{"head_dim": 32, "d_mlp": 448, "norm": "layernorm", "norm_eps": 1e-05, "qk_norm": false, "parallel_block": false, "warmup_steps": 289, "decay_shape": "exp", "dataset": "wikipedia_en"}
MLP neurons of a small language model. Each row is named by its layer, matrix (gate and up: input weights) and neuron, and shows model dimensions 0-223. Each number is 128 + 24 x the weight over its row's rms, rounded and kept within 0 to 255. Numbers have three digits each. A neuron's up and down rows have the sign that makes its largest values positive.
After each neuron's rows, "fires on" lists the tokens most often at its 100 highest values on Wikipedia text that the model never trained on.

L3.gate326:200161147120108159144104183127121088143134156128119117102112095095126118142174147118153129125101142178133146140116176150140080103127102160121110113179156122110110148120138141113117090124116076113114138120149168108117169115104117102123147090134146118102150111178156157170126122119148113152139155138100127139166108158115074106110086123140136128111137140124127141115141090187160142131152142131113152152151113162112085135126067154178125113105140099127097115109113101083109138129147123114162135153126131168135143128136105124142168087081115158139088105122089124136126137125131124153096145141093108158137119138092125110134111135140085095146109140131085117108096137150130138125112
L3.up326:162130104101105114121136102137132162120120129151162139137131107139115142178115108158118152150110077130157105100124143115137123103148189143116086108090095158100128105099104111132150147100140128154130136165121134121110093166099174104127132103122115052127113102110113137113180087156126106150141106137171119131119111112096130090123119150184146114127147126151121186105135108120128138128140111113123119149100142162122146125127109108143090165113097057132128144086124105076117134103152141148107140134177167134161107121161133118133138173156106116131128135112123128122125159202121159124152117109183132168144135107101098148137117138115109182157153125117137137104132121123098143146102
fires on: " col", " Col", " ed", " term", " comm", " estab"

L3.gate93:071111176167112158141127122116177144124133106165086129084151098149112139117135154162113140164176143105082158104107121115129136135130096132174100140124119136118143161137107108103113152129114122117146137120150134158095081130132096160138107127112116160093112165139097136114187112164132098102154094130080132132157148125135131129145092110118095107084131116163116120091119117116115131165084071118131154152131126150120175150124172102103143136115160119147138128144119175129137140172082131074146092156155088122117145142145141115122132105143089118099132148087171132124109119098145175120102136115101142127131121130137123122111128154138117092179112127112156113152127141110079118136117
L3.up93:158136178108105130128140121148112165095118134113142125143138105139139134164121124141125120147171127132070159114119150113137107117132103174123120140082118153138138137119121163123108144109127156136149141075121137131164097083132115135105096113115148128137120139123142051152133186121158143115142103111085130123108176124118128147123117089085119114116146119122159125118149151145163131106117132148123124143150100128085155176167135102156137091106077138151121106139146170093121117096150107097116091134156072119162143133094141128115114135109139102160126140150132093146106110090106131116151088113177119138123129148103109161142101104108065097160121178133099097088137089171149145145132
fires on: " P", ",", " March", " T", ";", " –"

L3.gate269:163126122102121154108102143132119145165125134123104092121167096160100118119137208121092116110120120134135153149137128089166114120136083147126079075146157152146126145164133186115089119125160145119131134141128117131105128123124113132091102130127143169093124169094121117096101123119166144110122120140136095101156144142151149149168139118115174128161157125139094141142132100146141169122146162114072091118137099152146154158103102114125122114104100129138096122120153159119141158138120135101168121104106133148158138144088135123136115074115155090083126110097144158132144136096155143170141148111117117168124119132125070171157151120140127110128160135100085160159151080137135155114141
L3.up269:138094129122141117107123138130076130159106131097169125167180158096101107152109109096134124135118107140125119144130180127136136135151119122123137099153141130144100087136117190139113106145132126102113139122092128140139176112139099124116109090125144105130152109147124101119119112126137168128096104104109111110140123168157095108148152098071145157154129141104124144138126130154112183135118140147148137107155125113153136139131125169144108115135078122107127162138154119157117127072103166091165136106089132127137129150101111119081143117088142128148081117124105139135117166125155162209160152130113050117139105130105101175142139115095175139155096127140094121144133127102121154136168
fires on: " him", " them", " fin", " final", " sever"

L2.gate210:113126144145126128075105155140135084119128145118161135142143141144135142097113140096139108118155167122111083107144129107100162147114150121125105106164106140170112174121108136096145110132110156135131162131161102125159166128148082173134141163089160138127093100146138137133132131117135163120165115179105092149122119162145171154126142142120148104115139154130112138122131155115118137093149064114154081105136072105131112135115129131157100065121149068169120147139118140135116114138125126112087093090098116100106090152109139141114141116110163171107105158127095131121129161142101095085165148137151106139104126146100122183140154154134131143112120119160113149130144173128119088088122
L2.up210:090111097151137112101105126127125102114135143166123182165150113163134149108151157142121150124059153164175106111120105106140136133127132130093107175149109126154133103130086155153109101160131130144077153085094125113127169113145106126139136101119193121108115131098132113154128092112159178107117105138103129127118099134125136163152140160120154092131124120123160104076134164127145125074118090139137119116118078123118107124133137164125137102164127124117145140142126127135090117158128173178120081102110101131106137148170139136116137142121128159115172148119152103159111112084137138040160107159119129084120116129110113162146122135104146124117125126111118147171140128151124115115122
fires on: "cc", " acc", "fer", "ording", " due", " add"

L3.gate37:117111123154134105144096148132133102136131162116137147147152125159161140108166140117149153097146148157130122120098072091128119114106133138109138110099113154107117116117098133131081121120126083137103160104173131064158122171131141138124126141108176090115132121144160113169095078097108094192141121133090103125122118102120156166121135102127124162108107119119182120118115163186127153123135099151161105112091133140128186119094170179139148083123132141118161096158145124149113127153117103100105114134121137137145145126105136119170115122116111120097130137066139158122148107141141091105164117125081162120129112095134173151106141111083116120131154159121088139118126125142138127144101
L3.up37:142132121162130134121117117126132114135126138142139108135122142110110146137119084094138081124138148127136116136092098130116098080126157145100125114142102143155128137120113097124112105163143076141075165122153175113141124129129097112138125165115161112134135150127125165136097103129152133137162111167100131126120128144109196134113131127121119131105137157148133137102146132144147167123159129126173101137112086157118135073102159114115117123124135169116138126145131125156108138126143115102128167129106141151159122107107129115156138119057122154127155107069176133149094102111141127135144129122099091136072119070132150197108171137110126157141122138098114161184203132100110141175095
fires on: "fer", " us", " success", " child"

L2.gate112:137147172119144136140120136128114124080125110138115120121169095172125136153103162133130136096164152125155159162121115140105089092159128128118138101152150147158156095138163112122119138154140138119090140071135117178163087135133138109075150132076141144098144103142104154160120131118118113088123109107090131110088127138127137138097080117115117142101151135137154127146176112124157177130129114123121106116080142182132124151154074112149131094111114138059132136091096172161142113134098166139129130129136135113109134177162175128105143136160099110106092110143121111112102130100091154150132139101113121112152140066126100113151119144137127114153139174115147132113137121172131114132120
L2.up112:104183147070139098136103137085111123095121100122124078145122093127138111135106129141126139094126122131170114135127154158112065112127129083123152159156144158197151095108135140149131101161146108112085115107130124150119093156080123130078106139086140110132134146153092150144160102142135132111140178127108137118118136124131134152095117119086109147139146106139170104127172098138141157107104119106134119128113145128137134164111081114142142088132100096106148107123081158118128123112130148126142155124157164104151109138150174152144160111147107128134118130135130162118108118144113156142159113104153128132153150095160092148161097139163109135160144143091140162116186090173143113134104
fires on: "tern", "andid", "min", "leg", " represent", "pl"

L3.gate133:138145042137121087107147184116127186157145102135128098100072119134142120100120103124100096138148155133121108116129157131141102132103145103134116198099126138104105122114095156145087108136151135098112115146123152123155147130125107126124110143120159146131149125113110107088126120145124175160142120064165148100140121129107075112111131141138174130139148120126137125168184180104070125111107190142124157144158158101142142147162131169112154156132131146142120146130136131109115130109142136151144110113121139094110151101105110145099108160133139115125138112124162174107099100146097152119154131139126119135126200135127100139135087139135124095110118115134109121132122083119133131124166
L3.up133:157098121117162108136113146158144190128132103147118093070120106117151124101150096140096118131120118106172125155117160137136106146094166080137114162128140156108122107145099126150098151140138140107131090135088095119132125140137142161130081133140129136145125115100094112141135113134138159119120131085138213122100137120152075143120117168115157117119133137126144110197129182091064108080129139106119137101158146109173160146141172156092114127138138142147111145107118124133157146105112133132165148125140110122110181100120143126074113182143151095115143108149122138108123146147117139120136150133122128140136178116139100091134118100131149083114099129137143100119113113125138101125167
fires on: " Pr", " v", "qu", " Pal", " Al"

L2.gate283:099156144113093151135103158116101110145120121126123170164146135118076145121162104132118139078070101185142113126123100135142106144090148139173108128150124101137123114119097118126136117105129108109095168156145087118068123156124135119104059125158119138159165107141185133153143089151165134130113127138167108119113116125144101117160093116129168155163129096141119144147154160115100112134136166166134117136135166118128158139158113129109154150077130117127123159157166100114155127131166141064115130116142127159137127162077129136158124163123122111121093099115086104126186150138126122142118129127129162165098123138159132134142137116103141121133145103139103145134107112158155128082113
L2.up283:143142138106135127147138116143108113074140155159146145128142109132150123124165078155162121067136143156122145122108113104142121131086153110180101107149124132115169116096146136162149177176130111121120173116095147132147137128113131103116125100123117146125112125140141064125139107115138130098141109130139135157175116133123127133112140106146165173159151111144182101125126157099108150110146120130158147102145139124111132081168155080154120140120146121155097116111112111090109126150143135153137111084103117131082186145160142133130129152107109176117101126188144077118127128109071120126167095135124129146125107159111114139107116107100091115119150149127134125155066139127132167078138
fires on: " so", " ent", " det", " requ", " Mo"

L2.gate249:100081122091138134121122185153101143132129119097117123068151124155090138109170102093080131110084130132105129139130126140137133160150093148148078090128151101147120115127155131125143132148162147138090140150116090125145154160123100124114133100152105143138117115110128089124102112122172153137103091123105188115107092149155088113148145133110135144091099124180142174126095094110137150114144139135092113135121130141095160155091124138121148129117106166166121152120150104122133103070147139144183127135131109166157170141118148147153097104098118103105085088124125168142157151131118151122123113153117086171141096134140122111162098113123133136087090140155107127141111141120147157139117
L2.up249:094129116138135157115175156135104154120145118124154130087189106148093097121172126125129113105107111140135140167115135113121114113149104151148084109137170095122146116163155134112168099096143093132115161132096157108125132134095115101125156111158135109125141107121095095162125108153138114147123075153163170122086105164150091143091136163146136159138111148167187115165069113134147147139122104110119133153116119125118138152129151136128127123131123181178079099086136134108090106094147125127182113132137152126118131143110132158127112123121110158123061116147101141140151110125143136122102108136095119136123122138122142124152122119106102104110066133178089121104078148126137125102114
fires on: " him", " so", " them"

L3.gate294:129181139140105135112125143152105126135123120155153069098116101044181112097138096130126136132087141142128158128145169162152110103107125148086110160153152129124099130119138127130131142144138092146107067135145153130111150114140141160117092129139131114124188108128074123113110152086099165126134151144113108129151127137122087132134169161159156109112101134165127125109125135135094125116150168141137124177105129108141077179114126122122085152140130170089149162116130125074101109101161121133120124139098140169141143106142115166121133156137127136155083109163120118139118152095101144127132089117151133131141143121117131101129095113111108102115148115160086150144113119173108090097101
L3.up294:154120122107147097146113126122105135092106126180116134116078108113140104142125123140110165146115127151137060158121162107152142116128130147059093160133139088137118136129116138134140135132140130135141142135128115155069127161156150118132133158128124106103139098090102140162156154126132168113116147125127163130150095115139093130156165114150148136077148130122126118168088093155091153112137103111156114192158105129131079116126130140134127131160138165142143119122124131103094122128077099123127157152132112141137135143162133143130107155156122128149103120137138166128122110072149169184119110133132084110113161123119057110117162113112107197148121079142127152138087131135127125164099
fires on: " v", " hel", " w", " sl", " an"

L3.gate3:137141167098153151131156125118117126093135123102147155127116114139110112129130071191098161126125111128097130139097124151154113110168103089151067160157104186153169127126154140100122145122160125159158151127148136126117138118087112105093095108166138147107110140135156135095143122115146136112123130104096111105119139167186156117119118102135117110160093142130134138140183108158102180095120116139126114127128123176150097143183112172083140109088118119144165137153121141129139129145118134117104099117180126096113112101120186131126138133155104142098093166135141152144131103125114161110100108098112123168111126160153108142172115143135092117149113120108123141068127106133147121133146
L3.up3:128120169120118153137148142133111153116165174100116150144135109158125126148108088154088141134174148127111136143095120096147124123142114096107113143089077119124144154163174129098157151136139138116155157078152095118088114118131132118101096102144154160110098148145157151127135112132160110127141102082092103094127131151172136104112127111180147163151105128078146114151150084180124144111149115133074099116134101137102144115163173147112088078131117114114131137146114139123118142130103151149114099137149139113145108144150157099137159148190139131105115129112118149110151124089099181101115110086091154134104112116138086096150146134143115104140119117086112083104113113158133125133146
fires on: " $", " League", " –", " Pro", ";", " Best"

L3.gate263:147143094104097123149124130134126127125158132154132129118106130180145138117112127107103106123152153156154120122113132144117114159135150096109137178096110134091079136156144083127118146132138147124125127132101071122077134124125142123114142150110071144122105136134127134101134139126160174107166161137100151131166111140132176127125119181137091110079151082115102140114074086101112174133152156116087108133158149135113152151099122149093134108090137133130128130120110165126127145093113155147128133187152093090139106113123173149158104198164121063100143122154129164115125125112126141133163120091158136147159101141101115123170153141143139109111123110110105120153133125116131178131141
L3.up263:082120124091069154121154117158091113100118174136160160144118143130101141132119110125127147127145110106137151138101155108124082156144144115158119153090097116103093137119088163120141160132151152129114131128105097148086161100120124158105127100124109149143075132128092100112146147160110129125182151142114138131128155139169181117132146166108144134116149090091126117125129122129112154107148159101105079118154135125124120169084149150132146107125096110146096147160156134133118117130113131123144133143161095140168093161068165145108110177138146123125123099107134140116120126142115164097163087065170112108124089136159077124172124140144127110140130120140134081113108131118112155151144
fires on: ":", " to", " |", " e", " em", " w"

L3.gate172:118173152127169130103119139114157098077107137103153109116125090112078109099158161127110076153101108151139121126105115113110109088125130142120067124108140153144132141126110151116119126107149127150139141130132147165102129155136077110129127118178162157133083134170145181162140113124084104074156164130142118128162154170138131161133116128178171111121113123116116136153113179079149123122136111136116116110103086128152132123193144162160122125132142111128086131122124125104115130158102098096146147128112119145133101131117148174118127155122156132132115119126080122164083149091105145119137139122092101192109150147115128149133147122147127146120097098142146143123141137102137142117071
L3.up172:118165162145133100121172141153154112113105159108081107107087119105068114119136092117110117183136127119124098139114136142136076131111146107079107151133156116136117149127101132128130141146124126129092135120101163169123153143130070086147116093101143096081128102141147144136114110122098140109150168109133147153127103161123126158109148154128139104080130147117126135126142139089149092154155133135148110106149088141163085159160147126146109117093130095148138115129121113100070128123105136126163157098096110134154091111142112111129149166125138154151145149130100124148053140137138170125150119153127105142180167148077128147162101165115108115113132134129131178151169125126140121107127
fires on: " known", " such", "ording", " due"

L2.gate233:130121154118137111111125124124122127121132109113123138164186139141110130112152084157141182122145156093139149154125148128108090121132136159159101096172129155140118143146146141105094063152119133146136132135125148126140116117146129152141142073113130120137134103128156187148117087151160119166140118101127155111141137118114129173158111087121088111076150096132153137135122142156126125145093093112130126100162138122137183100143123112145132093098136125067110109115098125135112149166155130093174113117101150167147119126121118118151167101118110112110102107044108116133146118136138187115107133123110116136097115068121181120132106146167149136137100104102142135080102162138106137117133
L2.up233:129103145140146141103087118144127186157133133126130127141194109117154164130142079186144174113147081115155130111144094108129133162137137137166160079158079127071147172102133132105085128134137136113113115155106143129183129101112146162140130118134160135115137148171129155138145129148184115121118107098154157115157153094143141131129108113109118134081131100158093053104122153092141119141126113159150108093109169138124143124152123103139113120116147124085102079116083113108133113135165154107129142113186166161122135122124128109143157120137143106114132105110111104128158131164150129100145138124149142147121131125106131123091152111126126094144090130126134143132121132124112110154174
fires on: "ze", " Se", "me", " Pe", " pe", "pe"

L2.gate441:138136158094102115119116147125101075112135188131112142145097143135068113145127121104143134138143119135165138100131113107162126146122134152156105122147124182098127141098111154141116107123153129098107151135136092104131127145162139187080103084136104087133162167149132091130097166148082134112109134134103110065120172128110112142169091106148169155152116099136128113137182155133118132109125045140144127106138139131126123151115184151144097089119138137105142088081161142136106129119173136101139124093122154124129146146107134155155100163116109123109137122088124143142152109106119149117120113119115150123131145125110105137171082136092158105146125163129148173131134116138140126136130
L2.up441:146112147175144102114136097154121111142123143103105116115112166104176118129138151070137124128138132143122127094103174094119138131155172133080102110146117085130114134124133101106138111133083165106144123156133137101157127140141113079181075135142118092147158094100157139156098112122131151158102136110126111173131138106157134146121127081127121130090132125130100172108130128119113078120133128112122163135129143101158148152124106102093119096132125150137134130125119114119206123112148083156150158114097125129112132118135094142128149103192103178084125173118119140116174133103095109142095145155160114118121181084145101101166115136113137181136123113146128149143140145132119127113138
fires on: "ult", "ruct", "pp"

L3.gate145:160152167106158125094124165119129109080131167086134105154102106122111124119110128112122132180133109156161118136130148130164138100119089159098098129115129128122131135097145153104116124163138126099103136108148111087110108096133102092090105140145106118117100159172122124134134126073168105129121146134094158114129136072139096098130092131103143129144118092115120135131123146138138170175117088127080084157111067116174128144110117186136089131145121125089124095148114192098139148149122129166125158165112150142126141134119139153149130112138128129162129130128157145143091178109129119117077128126143086125112141145153117123167145144123132168146140181126120140117120104182119117149135
L3.up145:167126145152152122104132101151114156164130116134144171133113132100122114142130128163109097175166102133126086097126132122138144090123139137100092131111122115133149170127161189141094101166123166143179127142140138110128069107105094123143132143160111113127095132096181155132121157125136137095071122134181099146107183127108126108107106130117122123098090120059078136110119117137129112142087138155121133141106107151127154112114119154156104161110126143110154115165152134057121130138109134133085143158166087119134129122133105111181120139132156163111126125115123133138129159099106108107111160164133128137080136150114096129131122146149099093170132165135109139139109126150115098108119
fires on: "act", "pt", " elect", "lect", "cept", "ruct"

L2.gate119:155156124070132161073074139121132104127129164140111117098107154090125149159140114135165134176141169139124112087135143155144126162121147140143124158150125178145147111119132117124060151097117120160109136124087101115130117103120153165096103100133141079134146128113109104107124166153155121078132143146151092135104150113121159111131129127139142118123146112142120139049174163169120140142146159116120124103147094130106103126119142176116098119154119132111126116101095143104148149147163122128157062108126141182119140104137151166124095166133131132116138139110119122126131148138124169123205104105145116133111117137107150093101125120159099107133132133173099137110136111121135131149142
L2.up119:135112151140150138111115114116149073128131125154127125139142118186127120146145160136100140173129127141134087134134121081119116108126067145111093090087144125168160105096106131107104141107129143133113141157144123115133121058150137128104120130130147105099122115075132143145121110136105073178132111124117106124118144116122123138159126116146169148109107164078126097180121154165113127125163136124144111151111129161148144122148109148168132181144132107110101153167100109134158131143110170105088117150076168123128107138116110100113158082130168134130120122091095143139137140153118098135114118141157111140083157128132095127134105106150118175129138121182096160098133075140167107103133
fires on: " Q", " ann", "ult", " contin", " All", " will"

L3.gate332:140121183148107142111140143124125161083128163133103127149146088139084140128154122166095120097144108132127137139107114130169124131200126085130128160155125139108146190150111159100165154121123125135120139104142121138069151091117087142123095139142156173135087154155125134099163141140143136156150088119082143103110122147174137097146114119159132108148130120096144107132186139144125139089088097134086114117120158136137174125146135148100121088111113088116068177144105129145125128151116118142116134144141139092115127161128158112092164108138097117116115113118180136136146127098114133112101098118112161144071149152128098150154155100140115115139143162122116106132114120139106145120159
L3.up332:121147151130138134131151119135106144102125128106119161116144118149122115094137127181068140092112107148100139122109164110139102099190149119107129159131112125151200155118161152082169152086132113145139135048119117132068128108108108079109116108134118138134134157139172113129153107142152125131126089111124150124134117144173144110127135097128142098113105123113129123125151102116137140149110142137136150165144157156121114143167129157124113102081113108119147133138089149108118150142129146122137098153186124129152092096052157151100140126149147148093119132134170136137135145095086136131083116143134127141108142147153086118179129139107094128163143117113117088119109120162110119169109
fires on: ";", ":", " per", " =", " –", " |"

L2.gate74:137128093093127150090136127119158109147120123125136075163112137145084157159167095152122142121150151150147183113134144109117086141070121142115074155184125148170145172147139138105134100122130088160186126129131136130172110115119121167097138120097128165166141100130162128137118115144139123162120103122167108105109157141145129114121120159113152106122151119172184124144165113150094151161091157117100120102144132108124107120112088137084149122119124109083125143095152149074078109113091144102142104131129129122107123122147137100117114151139148153128149137151142121123115127116157134113143147078126165104140140139102155149092070152133137115123129128135110158152087160114154111106135
L2.up74:099166120133095124123127104127149096128123088126118139122140130133123136131136094125103155143131150144119127132118139119103100137114137159147096151140120203144114148127170083101111110098119163161158121122100137102156134096119109122109126095118145147177139103139151147137167103134099126134104136143100117119136144104137120163170097102133143131125111102163111080137142156127117139158127109133125127062131155154102103094127125136069152119144143150116104142119112120107174150156122121075163116106140084162108148107136117155168143163126154138114159088098079131107064105109141162158143199175111168112122143088119145148129128150089142128099164090157120152122104132154126138119094
fires on: " Gr", "St", " rele", "icip", "vel", " St"

L3.gate296:128128161090100106133139163128163091098134092164087103086150119131141109144119163151148138128139125164120131095167145121104109101141135117134136133147118145070114131089123100154126157082130185075153138143142119159141167161135123175148135155149124113118078144178092124059156128134151110141152140129128112142150124119130147141130124175132148123154132083155197164169111123103090095116126088136117145105121123137144110127097147131117126125135104113183128121127095165114119114114188128123138139163136101131149146126142144159186112154122056104149119124149117163144116132143104138098107130136152124151128116126152116104165131130139091125156113150096131153131131106137129148120130
L3.up296:169123098121152127125137083112159093142126138103114134132137110157104171146101126129159113105085135107115143132178127144138149104117102133159167152133141150132143126116153097117137124099121098122145176126152167151116082117142120113148129132115169121130168160130138176111105111158135099114093132072161078146128104129119164138087111142107113120151161131127165141152190108154142142139130132119123148113104149149109144125134120126127112173086146125106112079090146136110159097128130113120057136136171142090141134117179094094112158126142063137135159140114114161143057127153115133080136103140091159114162112122130124145140110114175097115133124160154135128127150126116113109119117
fires on: "ov", "ow", "ch", "ate", "mer", "te"

L2.gate326:101128134122138183071142178142153104138126125127121136109137125149128112142131138153115106162149127138129076109082108101155155104127111123147115136148102083122165159102108131123154127119166115164133163118135115133096080123149070145107148090124117113105091136124130133176123115147130118070177120144106128128134142143143110124135071143146149139072125132125156131136127111127129197151108086136092127149100103197092154152169205133169140117118128168120133126135153146128103087149127142127128092123131115115146145176128163108134107147107129098091095126137122125130133136120138119110159124087098096150139115180121153134163162116121120122134106123130104148097104110138113133111110
L2.up326:134129137113113089158128149118116132049129168076192103136121155131088122094126106136131151107124094123115163149116115149122095194102139128118114146086148125138083168141149154093138092135137137126114124134120085153099132145120131169098109139155147119167136150129126112132100156134119136113121174139121119097116102109128112152139141121149155119151117123125124139143151152104136119102111137149138081100157104091132158144094088159129114120127103119117085170125119137140113103112109107162150172122124084109150121175130176145120094150092193123173097108118097135139129159149097132104131147143163119101097118139127142115144125095171124131142129139163162121166152152164136140176124
fires on: " such", " due", " said", " describ", " known", " used"

L3.gate64:141139153095182147123114132107097076179103161111131107093143144118085104124114126153180160144099148096142132140115143125161170074138110113128135125135115163162129121164141183112163124137132145111137151138148110093143147093128112091118138111139112105112124123133161154135141132140100095170122121150124103116119124156135124091149122115154131123122075104117166154078145116206114156126156091124116146127112090124108109118186136142137127117102159154126136145104172104158109125151113059120115158076135165123116107111101134119154130104115126133105113105113126119146109112153120107091067177114123108111115152129146139128143097110133167148157108134136134146132159139156172131126119
L3.up64:098148105162124122135146137123109095170134118144106113119150128123109115100151147117154118112106116116137124159107053065142130119117119164124112101146128155119113100133163154117124135122107154123104139162146135129132143099163084120118134130100157136136121136123127131117116085152106104097121089173126136150118133125129136150145098120126130136141141157161138099036122188130142134135131137116145133134127118134158118097167155127140135116123142156121122144144136133207128113169116131112130106067101167103062149111101074179186130093084146159140123125084111169133108087121120133119093118157114124129113161119142135130148091130118168136134094148119150133159173134123104120103123
fires on: " public", "cc", "ersonal", "ron", " acc", "ilitary"

L2.gate30:143133129104130167137104116160119121155124103095122156190165143142108161151128150163126167115143118148161137114121132131155147148143134138119091108157128100148134137137085144121120155140158087133130146067133116122151105129123191107094146091138115122133105139127142141127088118114104117130189134117100098140136128135098132108119119139126157082115107126149137132138141127143178128153136131102108097109080114192090099139122118131159116132102115125128131116065201137078113099131120130121140114135106100155125142133169161121146146130115119138138126097104121096124149141102128120115116130110166165126175063162121115124127103130101120078172148167129144169118063144157127107125110
L2.up30:140121096140090137118113126114091122144132115167101115164109106139113148163114151116107107156135129159103110131121141206147098110155113173161109118152139088133127107082091157110113124162133115137124139130151131114139122136148176050119161116108096136093151111113111145107080118122129115144160109104128124151133117129074097108134115125111121136111133166091103179163144118145157155141102145143090109151116120135120111161103110119170094176120112135103165115132143125105148120158118138174158093143078133147149148140168132127154153131111155146111122100102121103133132159132100130127124125130128119140134083122152101182132155120144141126119113120073147155105059089165127116129101
fires on: " comm", "emb", " contin", " res", " estab", " describ"

L2.gate367:146140142134183133104140123105118137121126116134119149111137132167129106136129094123120113151076113160136115118086139147141142090086092150118131118129106106143104160145143157140120092159151103138144163173140152151130113157132104149151092137134115093091138101138173141160127150146164099114127132125089127126112141141113134133094122140138151120068144121127118117117129129145122130181100073196128161148144145167099171171124105123157132145117119106126150142137121108091118114121150139118137145155170136150170108172089098088092139130190114131140099133158091131148123162142127076106129128107133113117093107149119165146159138129142198133091094088147086087117131141131156129125114
L2.up367:143128144135178127112123120096143145166124141170137128124131132147121084154117099086112133106085102142085062077130140138119154115122138126090147127111159084149115123122123138131123139128144107154165107161090138136114128131138121118134084160148108094122092100116166081153103134143139151118115130156135074140097134116190109153126130134154106121114125116133157191180119171111103123132152120151129130174149162159090122160149111137095132114123138164127174134141135170114099148063175121148132128117169118137153122088125120127116152120166126114123118101145096115115163129122084079135137152118116132171098153136104119114124126107119154110150095119169098107109099138127120113110090
fires on: "uring", "rom", "ince", "fore", "fter", "ollow"

L3.gate157:100107155135139092105119153121092153112128105128116129106105148075130114123134113128136123195101072120181119149095133100139124106138149158102123148131101111121134131161113159117139105136119153111109142128147124144123091122119091153120106112127103077126132166173104155096106161140158095126129131103130147111136147159093116155124101134136123119165105125109142112127129142129107089148092049114125121137135111123157144133133130191119111107082117131106168123135114174096100119148145120101129140124141162119151119135122136127126156160143154110162139117120118117136128209110148156127103086118152166096107156105162093067137173124142146124139137168130173142166110144169152149145100
L3.up157:123068130105127152126122109129105139156128175142087130118145094084129143160127077131145115184103129133093107108125152145129136116130177153123126120169124117136128143144136049116220134114125161154123159175150134129166116132121120106149134148182130106200105126138156098136125146104148199126120129117146156139108132157125153095137131113107153130110161111121119108117154117143113111143115109131125122115125144134121145132095132102116106146124115134151107134083122133114152143177127109114167109118168113149154117162116133088152140109187100089154099130160130135136136155120089124124139117136158113114141141124146127087127114128105097089117112107104093182115088126118140142162125
fires on: "ect", "ained", " elect", "ruct", "ised", "ined"

L3.gate135:133126161123125134118162187144122100134138154119141087110126072113141101130106142117106099144153118105090131084141132131107094131126129112124076159164111154090093137139129128105081150142133173191126093128145124137125155109125114174124105143093151121129122142141102091146088120129147166095170144122099119116121133113169093144113136114085134105104147123143158150109127199093105124103156141102125125136134103143140165180126102200126156105103146113113138110133109111136115132096165132139123111160152122112148155114087139139140083108095145151142104108088147192134118132155118136086089136099135114169141144100108120164148130108127131118090120111117109135107157153134104124125132
L3.up135:124142143109162146159110142136117118122108169134148145088114107117155114135143143141138153168077096158145074137097142109137156154162118110111129137136106099095159124146103143173138150189114117110085173133121149151087132142128140105147145134131114151107087142093137125095148149118140104104110160135102141116140132140114091081151155149114074146125130131138132088146155121116119145074153114094141099128120123122122104104083160099161153129129112146156146162148077129154146144151107086140130124127133131123123105106164151129099102131150097101151143159156130097134116106106081085162155124138117130088165146179183100141090147132128112156123122162137142140165104125153135162157164
fires on: " v", " b"

L3.gate233:160143173146134164076133136138118131126132138113096135156126083158128093142106160170149122099143124171105096115109108125127134113156117122179154123140127169083109165091122120110115133134117114108140134166170126140137129101139153149148118157145140140143098166140137077119129101090089120127163136107064089147149199127124102148112139127140115152116122127177121131151131181158105118109134106129117104129118075149129127137145166153111116096144096136120084092110150172111111121159165099128091097123161123096119159158095173161126150122147079149126123125136128135107106124082123123111124144130095163154117155135154100133150163140122121131152096159110133124127125077129103116119152
L3.up233:163136139118107154103132154135127155111134110119121099196120108125139121127122155132177111124122138114105105127127151117089148144146127141184177125187088148083072170078110119127139144120126106114151130125161129148159144130161127117143134133174133114188131117136120082091135108140123126132176132153096117146169135148107113103090164182139093146092140102176142123121106121175104097128121126107122144118109097109127122116143139148108133155146101136148114096124167127133120134122166077121125132136096108115096150148133134137151128133122092150162116120138118179116124128133153114094141163121125131172113058143124113121108132137107091143085067171130141123152118156145109152142139
fires on: " \"", "ely", "ly", "ively", "ially", " int"

L2.gate382:091108159118082165112148136173134127136123118136126140166092117152118140170084127124135116148141172166126105078110109110144105112102128187143132113130106110125119139114086094099148133105118129162150165152115135149151129156121115137108102147132117108140108120135127139130163122161177154128172113113117147148140166145094077135108129138106165129147177117141155179119144156150127126139122105135099073132124101123096166115132090149163145120134089141117107140112159072077112104115149113128131122115102139112169133170112139123117176122143131090147113095137076118126128152143159130137171153130151121113122111163151150150141152153087110115104130122160134119079108091098106109113072
L2.up382:150149147119091148159126115131135093108143149080153150121149128176120144099137124135117133127165126120121157134135144160120123078145123150123100109130145124127179133131132155082138119141128120099134126091174128139094115141103123121086151102112176147132117149113128094158065136067122102117119171142116091102097119114120159180152093130133155132104132177097147098136151121169187137115139116102098174110106087150141094153129135110174115159087153103121116130103115136100123122145141119152120163132083107104146164136135133145136138103099162151127101140099164116165129105099135117128079114120116087119084145144100104138163125132165143152111147160096148129151154107133122088138110
fires on: " prov", " compet", " includ", " describ", " estab", " serv"